config = dict(
    head_dim=64,
    qk_norm=False,
    init='uniform',
    grad_clip=1.0,
    final_lr_fraction=0.1,
    batch_tokens=65536,
)
MLP neurons of a small language model. Each row is named by its layer, matrix (up: input weights) and neuron, and shows model dimensions 48-303. Each number is 500 + 40 x the weight over its row's rms, rounded and kept within 0 to 999. Numbers have three digits each.
After each neuron's rows, "fires in" lists the words (lower case) most often at its 100 highest values on Wikipedia text that the model never trained on.

L4.up1043:516533484539502535545509466549502491537470515486502478508476625489496530496434510503636428515490435566540458518513446437551524513530531499453551483495510495489480466556470528477533476503463556449497517558518450443529558550516488445549501499520517572477559492476445504507434522484514475478548480471500447514466484490518434488502457461467555499525486440465506492499533505474501566505510442519454504505462520558559529438544516537510533464535461575411495544500534479558494520483489530503525547459572509605498505412548482492514430483482527589426462555566499537467489460515441545480516537479499543512526517437542466506496507486498507514485509516485511539518450455510484474508603529500462452526512601484475453555460508500516533463458496515471435464518522467591538505510550549
fires in: "of", "by", "to", "following", "during", "in"

L4.up1372:499515527424469533436455465523478460545518536440494538583477569504447468520409481452466434497482477565491523487475491471488475571474478507523467457529527510505506544527414501465428431510507423498531436477531500529505471499524522549493520463520528483570522462501476560494478472403505497510562547503554478496492531490461448459562500465539560592532525543445472458502531430513536461542536457448493483444494540458454439507447526454519562533511459480485549468562566552463413484503478510467524500481500456490489473419525506567458460466450586473420500544561519487475496503466448510497520522454518478479473549484495485469481482485490521482527452519479548496504538585545521521565474536484425515459583442464580497534461503461514490468533536535512478437520477500482466451513536518
fires in: "of", "under", "to", "as", "than"

L4.up1114:540521514488556550513447539497459506474468525445473488496495510526501476542502496522562425523542438538447524476521489493498513498504512448520471436442561579472419493527443518435483512474531530556508463522482556554430521535525522600516388524523463457492554514483529476485528481551466521527482588522573488540495441524450545513413523566505445492576576541496509492545510442533514526489445537515470526526458502511506493520460462533433471527490444506423581428499534482503523595491494458472457488534544585491502527431496525473439508499465503525481496463444444490471441556528501504476429526472494482539432579529445626481494560580393457452494470471491456536517535477517503495519514475510505489475475475430508561441485473428425509526505475488422501502552469463481469505519489369
fires in: "a"

L4.up1102:463516454540484452564498492434473477537549516475498442438560512544438548504477524516561522463507527498504552517552481498546546430523518505442518493470542532423509507515543408529459577471557546580564504466590365487565542504547517493514471480428466446555490511508516542542521505483516492494431411530512454490489485488509421484482455444515451477513487475426455514489483495462534567470480528420474548506447468507512483438476517458492494507504501465498484515494560493511538456507552479442439502509551462475514429434492541515493447559424441473489562435564536512473543497418530492478568528571543497520439512432564459536504485541547438452482493488484474432448522499499492526455478444518505559495498463389488498474562477475477532491523518444543499500440523448511518462476538570
fires in: "and", "served", "also", "appeared", "played", "has"

L4.up1007:456478472504537433464541471507521495572478466487502509505492459598505489516488491578465453525535488484510546559529485538471436532485497512531527585517487431500528497528459490538528437499472444475545476466563513507490458459567496544493497441519437508538567575539480496549507480556481420390475533424405569490522458466500533580546492393465538534498495546551470503441503562586487472520472513497469512584479514487479470501534485581461572441449468499496546525526476497458522505524526473540405554501475516483532499510421554513472483512488498559451553531604500517483481509549531407515461513400574428552535476488521576582474504537467567475533447570485485488528524475503521467431458542513478443465557502533524480533466531530536511521453484475520598512530598470428495535465510510
fires in: "of", "many", "other", "most"

L4.up985:492493486468513458509462421505520537503476502488540493474425543526437458517574456468586469535489542455510489521468465584409490473444554499479517484560484610480466517473459493555464557569536556449561535467512405478462503552506474507530547502511504504505542514446510489493488542524405454444483435453482523544529493384504473474556475501525398518482530499551516504505541505509507457539440484547495587415499539475496449488533509508520454484443522574508494517450539437510535522502521452485441495478511513453491535542491473570558579578517518542535525561485470509518459491525524440475477470520529454572500545536513501504512533451524529459487508480574514530510549451443461531593454458471510533477530547560507460534478563475553531489569424442489430481540559497476432539459531502
fires in: "of", "these", "few"

L4.up896:521580532401551546442483470421485521514484458619512484423507524509551505477489484559520472608489488504522487478557486494504550476491507458483502514516543542533472531514477496484542504551472458523483514541535562550530537511530456602518523468527514538486501473458536475452552535529510474510523535534487515523488472500473516506506560504460543529482548477510464541561542439523450526517544484535443512496533536473493455460502515534498485498512508574514456520465498490539527526398566500511488547513562545530457506371558490467448510451484406548435485444478523495502507482436449508505482393443476487541468498461551483535440451564568498608532556486541455572433557527513549485483492512462497527485570492433358540513483512504488472486499455507574547562447471495464502533449505530
fires in: "from", "in", "for", "of", "to"

L4.up733:392491483478446558500529452541506503508505494542463566503432503536516516542530475526510506484447480488472485461521497479521542508513532512430533514582552577494522564469502526532459536512581497513517521466480390482471514426472428487417515543534521543410489421510479542522488422533505488510443509534577432521468516557436437527501522474499418544601483455488538540531501456505510535526436474520580560450544539483482494532521517541534402485533543479480559586523553493557473412500508482482555516433526492537488436514510427551509468540437528523480434555590467453567540459516554518473515488470543561527523516475508520448503458456498501538501517487531482529560563565477377559553523507512527485516468484469484511455497554475436538528494507519537440496574495552552474523481421543
fires in: "and", "or"

L4.up773:520514463473525533558592477469454526508487544545497594517483501567562605530464539457534530416449546481504492504541535583548523457421487472568460541480529462487492537482470512526524502495537549461472523464467454502468425510596568510495546467517427502559528472426470446516505477532499378476483540393533485494470452452536515542473464472576555504520497525488544439461527447445556500550480521533448540501445487478561454523522444535535490505549503551476493498518478434453477497564505496456444473496484516514552494554474527536517462510416560481532548512441470574552519464522477498549539512450530483474515430465558502509461554488510510421550476585469504507468516558449455527535482479506461485563488470512476483517496531494507556507560486530476513489476513495467564515551453447
fires in: "of", "with", "by", "announced", "is"

L4.up632:490495459418544561505591450549478469543528551530513570510457544534496532546549548471436499498490499512449520494474501514520493551520496489501428512530426530528497521543514482456480498569515487500458475511565419510518430474584534502560478472549535560472505513519495424524525501519512500498489541511424448505506493547492523516534544405512480520578587457516460436439456485538436478527438527512480576536499494496570603489540460539472569476540521532436444588427447450566525520470466541425545532507465490475520451555490465503563432531474485445523505427502462560507534516525499583474523467428460482416546487489535484514491528537436539523504504498507485495448482542477517507469495397485489489517527435539593447504498538460485439500478479513467540424528483499507493453558553492
fires in: "was", "is", "were"

L4.up78:490476460494482444473558468562509392510487506535536487472451543483495481456564450470552445441529518531459514544456411520454516484499455536459559478419559541469494540429452492446463516384475526508487516478583503446498568471485442420491532541534480467476565479524518525509497471534459529530503505546540510487455540545517465495553553545548465536510523484498601511572542485556519514498472536575489517474496538489528460442528539501487468522524536555452523490485485553491531474524521493448478475484429566560451513551487458569495525496489480458511458518492553495527467485555463467521467511426496480481466462464501505500556475492555450517493533538472485565543499553434543485481545433503484516509504554507513477515508501504498455494486451476461486433510467531511460475481495508
fires in: "of", "to", "the", "movie", "film"

L4.up220:525518422545432476497482459537465532506497478508535516428461509520508529461465483451503423516484521493484465485492451448526505479544535470481445510521543508510525486418529504487477467522437555521515480486504532524618599551521522438444506449492552557521415519503534448482435417469499539473483505500446463489513480554482485411484437443500564530490453449530500546561457454483483503523496532466420542514525470525470515405508501446478488513519486488482500517466477494495495490429491407462462456452518536476504483566519469595526536486567546475481491507512448465508474527459532515528521457536483501416484492468506502421573477470493525542502553617417484499479528477585503486452443484389423488520510465467509433518461522463564474467439552523475521489496431496555483382456446466
fires in: "an", "in"

L4.up134:458493539423508455479536510516485446579461482389497537497473471490562484513567475511504521525456559521544499473486494498453497502514481514454481461481514521506441520531561423536437508530486531542470496469495489517548561494565495562482444490471535432507498479462484535494616468500445553465462534542491512503456547521532500498546476471504488423506495514469512450514510419468425555464514601559508524492490479508510433477507484543547502507441470537518522387468504470590484590399484526465506554484493519491464459522484551530476465486529461504545465450471498493462531507460486510421567525484405473437442517498499522504534595516559523478551493461480553467451460496579495534569561469509465537492580469491603475521486508525481448466572574545507494481487461513533536504512508459
fires in: "and", "is", "was", "also", "or", "not"

L4.up1418:481478493477446462431505424451448510463461497527510526455493538468493534540514533571462494519496451497483534453602475499501472441472526461481490542492593517515583465623478507474476525524479591529503498443541448391524535476498486569530427533441534466511531475512463492546503547473534398476487485532550463550484500531435481473514532473528532491467486502513463513494437486455518507475503575368530535519512554507477501517479555487560559531418482521491496436470541481484471541510510444502460532475508478464547546557438555463482455546518475491484497521504499497412488534515504552484415471482518543477439481518476520545517589520492497536454498419490536509498449454573499555510511505468496508492492516468458516467522583451477475559443499479572532463508535441533514506548488511
fires in: "a", "not", "or", "either"

L4.up488:506503427531480528545455428516439515515502466520456497523556472535530510544469507439536493508468447573545509505483526466570531521483481555468530445431478421522484509481492494515449446528443448485506479518476507469540444454535544475582447422457540458526430609455500442558516487458491496525461467403478450487480556478574472464512499462466498506501568532465492528558451521558528473539485583529431430413512542522474479517484485438425465472475518466507510465511484529534503538480500480476413448505465515516498506565556526515435518497495579521475481524481564506550526496443473510563545466481432483520465564536552507512629511492523500483550538511510468539481420461507488415492499460518441520605467544488540571515451500527507500443441515467449470504500568549571480494529513523
fires in: "the", "of", "award", "as", "named", "s"

L4.up1524:512567511438533544526572561471542449534490520523592446500541555596447494527562448543494562517461510518482496541496532482434501455525523482569469541534540472480439544445532580493410576530556526523487468481577490604436457475552465517588513474423508493544463492500465462452512509501478486559435521512511565474461520484465468502518564441548537450473491474493484466489416473497443521504490512399488565481476558502559523515474422552504552539507556495571502532458489573476378468517511494471460513463553503445466484490504471511502455452480523487503510504476510492491487549465499515441491525493581529508551493488510537467424472422460469488534547513457524600511482446434442515513495566470532460508480463496508487580486542550538501559474511451479511508424488519543605479526462553
fires in: "it", "he", "is", "she", "was", "they"

L4.up690:501505486535448480548461485515446506393512511534506530523480569515490437449496470476605513483526469495598557497458589468412492493472465517472472556482482557463541554491432521498504464503468581530543543485494503492541468541527515486470449512457561453469421542523590470477477498481526495556525514493524503492465470504466457490494466532480480427487487451494468407576473448494496500549523536535481534512469515520582499481502526546471483549447499491473433533433524440523462531502531518519504453526498449482467477507547504604450455506503530525626455422491521498516461517458463598425409492590526456525440545532471521540549520475491486481501456448525417438526461463436523538569476422563581495441557527525509483512468459556482479579456548458563489494392560509499541514443444534
fires in: "and", "but", "to", "could", "ll"

L4.up1026:510531547533474504500484534494432503426498450534449493527559517586539470474507491477494446426498455514519491518508503500523528470510513515464438522425515484540510527496544426527477450434462512515504527567515514483524541463531588424487524518441483508537499530473418523485444498484457460519446529553552545424485500494502496570459428472498518413492468527468544471448531479481469510533513458483395511513428453559488565489466493486497431515516485479419538502490474531572446467438441459484508512560514478382537552517448518505488520515508508442543531510474503467452406522547512532509477430478487490595475519497537568526518519500513585446518545487508443489475542492500523457485605522501457539511514472480520495540560506539477463531548556565510493451448512454461501502478472462
fires in: "an", "since", "as", "in"

L4.up1003:524502481451518505445470481594516539449514439462528497488534511526478528508520463478543514548513513538503514464546490466468497441452430412501549500543430511439471493496537499522561527492496519502504485472544508470511373431521512477489543454498471511493468508504525457529498461485545496489504515497516522496376462472502478504464448545481469527530563502445544497510477495508493580550479522527498559511453575515495536466500502521545473531480451519567518570536475545460492460509424527571493425486496472509484519511519467527530426500513476516503517462561580477547510541432467417482503532506471474593437519514482508516553528506502452427553516502535508466447476564423548506521525519499513520531438478456521484558522483515550533527515500466536509525514497434486516459539427524
fires in: "of", "in", "at", "received", "the"

L4.up861:500434583418475465565476444559538500509486490465536492472459495546461429494493472453527434458573549511556504541493542544501456498533508517522559580568457476530495513557460526412442511492445491572498526475518444476534497483517512502438522529487511572482573555467398484420480524486553529546503498509515501479440503523427543450486417516458599470502569505521476491495461462480505418464557497582515545457447477534512512500534494504557457515449506518540465483464501467517579563496433475501524538505487525426433503455484501526510474535503569469583437490529485481502487516528482507530484526505499614459504525448457527535515483483434482516521410470477487476533543488437484515476593555483497498523521552444549482518487542408441528427496485417585539473528479519532480493451506531
fires in: "to", "could"

L4.up321:439452521539501525569537433509536463484503510450500522477521532489480443504487496489476502442579399446476466438469509523469488504514493556555429501541525466549555502494409502479446494536490542412535512535440473528507500591504565600495457514528550508435481534481517466480513498455574508559566495522545517536480541507531607456575458512522528509496577481489498568480535458474457499517428545473469483514520431532545539529475550470476499535503564494521517536536479414502542485420528502560504531503478461549516488440472463458518512573504475505484529529565563471495470521459508493574427422487542531498487515478446478506569484493503505463479484522534518570526411535463541480462458515481613563512517453509481527568488503519501536441433495503504505461475540506571545513530509536
fires in: "to", "on", "in"

L4.up511:503577492525541506486487485495478484546497497526475545517546542478423446611505461553545537466521480496590447458485518538463524549537508433506499574480486538481507499475477522483535601491555480505446478524531553483522540499478539476514514441461535463502484551474555495471543508541500446478376591503550530442527411457540503489460534535439558498516504505504517475547500538470490483553503471551462504494473461414492466454479502469461474507477543438489528487486434538506551485444454492566418562483493524568612531465462554555429516537499506542503491524498446473441427534523518507445513565529532428444468494525479485472476512536519429465515550479442543520562484488534523440534503471466472432505489489425497515476501487467523534490493492442540477486532497429523495573497544417
fires in: "a"

L4.up1407:522549456476489507433502517478507489488508481437449531470540416504486445561458520507522546503443477511514492464513452500483487467528531492518486539389513546454452463431524477558495580477558461482469485496486524537480468434519408507476564453507531448496513501521556533528540472472436492483445534513467510507524494565481433480514522450441479467471492509525478499515485409467437535486475505534528576454472469557511587488580522468551484609570418499485483500424519471505466600524485505504527448532474439524489528495516458517479452396433486494538526479528476516455495500546396496454470535449399482513509485489494509480496518496555491487494498464479463554547499515571452449590570493546596532472455462464473461481489527465490463487465608501509475466475537504465540526492457549
fires in: "and", "or", "as", "than"

L4.up1309:466439482564560505484463519482530497518551461467429565484508523440521456471583519491533427463590436480502555508574466548478513508474466484478533557500486480603554502485450467490488550463508561479512518501552534540459492506485522577482472496501464556500531463478446622450401527531524484583525453509402477473431467409463501481472596476499473497486499516502507494503491484537540529510435504438488535510477531468539479514515486511508530515580534573566498476493537499520509508515459548470612500466451554498534444465559471499532497532495462493554417462508550550530474428537479517436505432483462448536429545478458507513519547487493530518500490464445467462482435529514497547508542531434576531454443535490581487484526516546400479421438414469494543508472515467460538507450538551
fires in: "and", "to", "of", "than", "in"

L4.up1428:535508512410527500444462511514505515542401502485511538436492525472478531467582445560535517496501500417566505528500459491511494477463529521512386516496515484480464479547493483489431495506486548421503522525492517434507468431499524481549535532524433499475533511523538517549548513472535476508580568567517562510498470504487474593413456466481465528489519513461519491397469452554532433548519449521544488526494485410479514510462549493480519441489481632482527414534529502496478486558511459582503501470496505547458516591507466553517501509573510495504398562608529466552584495499509449558509471480490526485512492495523493409525518482503440473543485516444517483473526503511461499506496529540507495550560491516441481536482493464463509585464514501474497508525451534502503529450489502
fires in: "the"

L4.up709:448499493455499453522522433531476504432498520441493481510540491478476467460492428509633500474467518455508524549471568453466410522497513429489434503505453514474516484497488402481478508479465549471525519510466480547593563515490591492499504516518484544498545520517518434430443521521524498516390537526477436491486474561541547401455504457501524489482499528496524577510475432495505446483488520572491529551476487557483469556550493531502473500513482457480428553542507534544600470560475458488473503515470511503559497464519543405433490537454538541455469518478481490522447504529498502490485535536481518493525494520488515502573600498514477459510510544507568478522490546536485459477572464419473518497562557509514514434557582408493565498488513497483570471434463493458535524468466506
fires in: "an"

L4.up990:487523497426478472477503501506460512442456607466531509471388497537422480478498490467554488434516464516500506519562517506408511517586520525489530605588475489517440511465478466484484509511421545607529522505498465466539498481451525562461478484521456557527540525539454525490483582491476504534526487566525486449489546474488509496522467559484567463518488509507575516489529422466511521484463526422529456574418509509487544503483575521522464551489486470583498560524483510523481530467485521512515522514495523453539484432464479511453438471452493517524519515434534468471479589520411535528431444491532546513524550494479545502448455535434443482494462531489492473540523467555453532519495512456398486570472512497456531544505553441492507550543535509569549473543436485522473483496466494
fires in: "to", "and", "t", "help"

L4.up498:503462438499498511521461544473498461486451567520454484501480478498466468523493515530585540487512523498451450480478520467481459515513504517567529499472536551504507457538501525540508540559488589477518500479490504494507500502476407518483471428379449521487543465498511544511540474539506520393481441498505425521567443533455432498457496482471469439522559542531493425536490419479456513488425471560561455553456523525489503553505520585480574443538460534473458499453420537553431593474535501501451477497461504527554474524530482480531532546483510537502403501556479551464475440484489450542538491469542463558410451526507562491505500500502497518574424502543519496499493466445495508517553497581474501515538526447484514553524501512463501498462498459484479510548474452589542515489544527
fires in: "and", "the", "then", "eventually"

L4.up176:534467540521457467548495468491510459562488475495469554436459394471519599425415441486459437489528495502529523564536520511550494474492576498469478521553442483472424505508395504475412417474427489531526475536467547469497498439527510496432394502521465474538597473462499513558497434412499499527541503519521519483467426510505499476539506433468507451500549486423614499470548447478461520436518512470477534466537477491504514546447458528487544511545523480425453434520561488517502550467513450493410505513499450519473503502502522520520479448508501457491535502503533476484543491472407452498462507440434476485541520492457475526466512557530516522535495574450458527552540468530597436506480515502559561566494561504547549517531523490564508493424514444445522488521501522485544444559457488
fires in: "to", "help", "helped"

L4.up415:482467559468492470522506485494531519476472517463490503482503542445426504519488551561552486517471517494454508408507445456531489519492512488565463599451531579484542447516485526525489451488446540507459453520422529459513401479557454461518513439533548516470517531427412512489511538506446493498525555521553509460481515507524600395478457475489451448550555443516539495477494480436488562494556479514456529470466451499496531478485438474566518459481464541499474469541463459459458571485469476448483549506513463494559592492536563422474530454419510520504477461515414517444453449483515514420496482483540454465517448507517471530479520523561543502532512569503482524466501479463512472476551495456471502522496427474494543493467534461461502471483492569490484467532570497527559476474540449
fires in: "is", "by", "was", "as"

L4.up1453:530533499501500461470473413414501532467519591590527520466490486507471552521492515458553487480457530496515510496503546610493508523529548550474498497468443481495390505462516510498599453502522593537533500519501439401479497528468463456526473511509480482493479450520509567461536514498509410479457371533524529512505489506516531500509469527547499495503486469467473503522532508465496559495558445475467519496470484493539509499507441512534539521478541498502514416456454504465532456497516517425465549526465531490562468493489425496513517465509478510485537521468461552500527581495531540491459496512430469497465511453478529490604556554497549519475594488590503516477525523523487495464463503536409498471592453403526473488540504507500499536478528479516419521497471507557550532418478519
fires in: "with", "of", "in"

L4.up1366:444481556471502528494561461515485564547522452538489467491543445532510541545457486489601494512512519523460457471501480488424453448460505405505503475539456480494536509502521466530487498499504509426565414635594455483540495487483524538554537447471467482547559479520514531389503507515483472468575469497535493503457532475591525558496483505514567460522452539517511472549497481502551564520482568488492557438517419464494442536473508529509509443447453529488405498393558489496478491505501454536509490450458492548466550492488462479499575541506459470544573527516483535532450566535509544474490439489529483487420563531526545507550542509517537485460501542472469477468488492413419487565523498551516519493538604435497537523455512584544485440492438507469557552523456485503566537506553461
fires in: "of", "for"

L4.up362:425530460561563475529538453526486446537465558446518452494536459424440534451517531513523572482499494524468516581517490476472458513496544478448552550522505459546520546557553559548484474533428512455477494559457456462495564535511484495528496573558465493455479476438478462490528512482489504513575500502455526498550480492516451577502546479474449467483489471509495507490501530533567553486475464512433548470530536524480433504491456517499537493473496473484495525493475548548474531519447478555503495501457488477516483594534415506419544511600499522496578540521488476478547493500510538603506466521421470500456490473511494572505565470562453519506503515509481520476530512511493553534513507437563529513522554515573445519452441586465472432530534486549505554472484554507482488495541552
fires in: "of", "more"

L4.up615:474463523444546524509548465430516460448525519483469538455558500535501472530426451499494493516491429521461475585511452525534469498472411575453498526535543437515458447470506541514480409537462522500573455554504474514457575421469441531548494507490488468457473542467488503489406470536441501428481534471522541568468504498579480552492512520542509489455457535483508452452512461440507539467526463596513508524518564481471437444570528517489546501531563524487538509577503570522448497486489547518476444461587420397521502481461502447547456544490480499460477531538483546478578413519466520504592523551483516521491474546535516541472514484501496490543579465515557446472471463477487506500445490483494537477518484436509455508483591481515464514439460511501473513590547434555520473463528432
fires in: "on", "not", "at", "more", "is"

L4.up1459:473480409554592484547488464553556471512506547507532543434522537498522383440521407528532473553469517454482460554494506492492512469497496502418467516517515528539545527506542430494466454434478539512520539522550502609480565471420560531420545480520482576484473451518497469523448482496496488497462504427518489552520523514501498446513438496446443439456501502478482455488447472494545499510473456540435509514565552468479466570514522474444430408499530445515511505479418504517456510488458441479495438491434538547512494500581451462491440498493520561512482508488473449485464501520498493452528452552483476486488520486490467441568497487538473471429448483438544513488554421537513486561482443458494504518547494517552503591566471455517497512509523503532510506509512477474456432466493475
fires in: "an"

L4.up68:546525537452437432486522520525513462503484552581480456519537471498554554497497510491524575498481476426544455504460429451442576465485484499491430512526493532490542550504503517511531442531481522414532544526478492544544579515496501472548554635468532449480468515461522483500494474488440484490545457450531532479537555468571493510516530460491490471486477465502537482531518434470442482430535479495496539521527479491436605483491483454520520512489493487498537466497520484589562536496547472548476523475510470528566562490558488514431411485500485463511575456481607551550481542419555552505468540447466473482487511458514458500535556465563500487499442489507524486441510523477450492575468484563495571494464469509524488552510482490433477403510474503452550532547562461540545488489464544
fires in: "of", "was", "in"

L4.up108:455543510490499452488481488541514447505435508500492510521482484475475508483499503497533509523499486559529545456458454519508530443504424431505507524474525457543488481571598531514515468496510505538515440390550515497467517466474555483476485425555434514511486510471493515501501532515461545530456488500452515502518555509511468475503440514501542530520516509425515449508440486506487487525478482487452554414528499493485508507511534505552590427534476460504461495507527493484445513567460503481558522450508435473507498490480494514588467529444540502519499380504538433463499441516506508484497461484475433506447508620485555485464471494521511475484382518520527549556527542552466453542503521378461428516452462446540499503547446555569521508437484518501579492555444488533571559549544550
fires in: "of", "it", "to", "him"

L4.up1294:441489519525548486459500515570513553539414511470476501499462462527446447426498488569544461572495426519548586483454558497510453480466530459497563517469556591556504558489520502567459502530452546515503475505454515442482492485507484556481487537432550470477472538484536506519413519491459522417477492522466588516522477525492455455569473470518487486421476460520493599464521491433559519444501549537468554468488481490474548492516543475476547430517490544472512549505463406427503522460502455494481504499575556509534491510495522516492480433511503490492472517538562531527562468484533404524446452452522561460489537431505460501530492433568525532479553552476529462519518448562457519644488477523612522485497595503481498513502493545560539385491525531500565474494594457489470516541513506
fires in: "the", "of", "000", "other"

L4.up1442:473435446472452537491417534501511484543545489502421457494471557456480450513529517573564506504546491555466510383471518476546480490449518469546458459456557495447557467534500416476540537477522500528523511433502492505467489504448611466534509569405517436557551453540483509529477529520552542499450479464476469557503502465521474468494491423463484511432506573573513466504541435546517498492492535557416527495529477509562497481463521500523506463531489503495479402536508427515504516528550454456502502494459562518495459418551551512460471476495507507516453476456534471478545509527469503486505516448549516450471515499492584512436533483466504529484467387499501551536582501533538454509446545448442448489456590424507520459500559502550508448503553467496508512536479505489473484545521456
fires in: "a"

L4.up1237:482512478520460508515541492538452482496561486550479439542479485438502571507487452501517487496443563521514504555550545488522486525550485455574568498518434468515518623584498510481425573464445565521546577421514461481534481484520431480430485495594439507465507423452508521542502505472517569531544516457582582482602460491505561481545533488468538486467478532508559422470480560458502524485484474487583532506455525506523482478458493490519434540594465523515478484515508474530447502570498444512508510544524463575501452407417448481491525506541499450441500479479519562565510526477504554554463538478513495526526456467508462536441494542480504437563497541512515502539444448481477574469473575490478502513501494480434458498495520461533456528563487487631469474553536557490521476483442555
fires in: "at", "of", "for", "to"

L4.up1343:537580498513515524475495473474433457449412543522501550418476511477534464560530534469490480501494446537548443449533539564479475572563502457485413522467550475481487550567511523516514561442444491484457503547472487519500514470520560538523510480511494546478462542464463432496465585509502527449443538458569465530448539540455491486509487625463491486522432564526548477549519387467471470493466536558496576518615522464532530476497491484479494510497494560470569509461498528498528530435466511491458508527510522523492379539504505500561476465476523459484524509490467457497515533502478431449554480484502514474508528465497517528530534500534506474512465438439491501543439532496570460532517497509477465486492522510549564460524554497429499438468489442513440447612506536503434483457483538
fires in: "a"

L4.up3:516545451504529504556472501548467512521555492527509496488445547498535492484513500453449477474478475490485509448430494492519472519534475462485467476549498425462507409544483482515435503505514514519479473527509441520484467559519521517526503537536503450472469492529489535481517540545543483485491490441495486526517543482453478510520471492508483503588567473524492445442388439551493450514489547476458563460560425476494612507432488504525547495471529573513437496441460420560430511456554542543482514481483573455536545477564549469573451508449485531493493468568555506454488448526537508524528457459549428492531525511536460560495493516462569564518573469564482465418421527467514505358495504554513581502433525432551512463519549514511507507448485501490493502519509512533438493488532494
fires in: "being", "be", "as", "became", "become", "was"

L4.up484:492492470573503397491475502454532543468538410458573521439501466547513514471400457512495502446473528499507480440494485463584441449537547419453441500502480532511555510531500499544450506461476517449443464500486539512490495548520518501533504454433475470516438538528515451464472530526538487510540485466468476504499487453452509493480549512492528494528481534449532497462495516502539445543475516491495523412408537463569445445521486463503540551571481580543476535524465529523440508493515475468520512556489464486589531527498483503453533503560392471512519488524494458524497550482487463517452521492504530495521556491496482493510516536496531494532526466435455453495500519536580471492501506460565528480489510466532571518572519430464561511532475506516564500471443502547528464458475513
fires in: "and", "to", "from", "by", "into"

L4.up1266:462513490523510507547466468533518506413528493535475523532511485519485482452484506460419538473420537537533539411528495578474441470477508427423470533516513586469571487477534459423527463511481475501558512442454485507587471447490539483446496543490517549473497514469576475532511420502497517495564462519466508503551546520486488528538524478439572456514565487584495478416498559478440519487531478499470541493482427554462495451482521540586478475464477497490431462509472492489528540492517443483543456466507515474556510519545509569529507461479549552423565493493553484532512468545541475486538529527489501471517477509519532556477548436483449495536486495480393549512435444483572433473524488484507551507536502516518430512474545550545472494450504562561493491488491511515446498459453539
fires in: "this", "an", "such", "that"

L4.up329:485464488522536462531504502423409552485469495515518511499521546529519521476501518530493508512443514478546508431507532539556491565510477470451470492468511473558559476469544528500479513505495483538536502493556414556535519434525442493502497515555468463497542449535478509535472569445535455413485569542440487449435544475500435533460541477476431465574442453421423527515505495469440496514490504493511608535484558532545465561519498512545450495511436542478445391507522412478541431474489480518544511544472490464507470453515518484531481551493553486403459506483502516460544482483464521597459524454497415465545478412547482495474481502525557492516485571476558560483532539508488493485600487487523566485489563548424578513444518462546524458532529439435502492507498525537508497465551454
fires in: "to", "of", "a", "the", "by", "from"

L4.up1378:525554495457467567591463390518554432475443476488507465527557511528559454446547533494549534500492415464527450506541431439548466468515481476441517483565455533530479517521491545567523439463476476560482445458500536514506515471497535546464474487505509504505474576439507518524549424516536542530499484477480486476538506474436475550483422478499522500503440523469495546543495523459455531473477421513510470493496561573481516545455488548529571478509506499465462510518523452554566504496496524413545549573525546446508525561501452518550464567564535488475482504433450549571421471528578524516439513521536486558494564481515513496528509421482438441491471520487556491518525508544530437508491520419456491505445509456438442514489525512558429536499513537464505459444548509561495491502551409
fires in: "an", "it"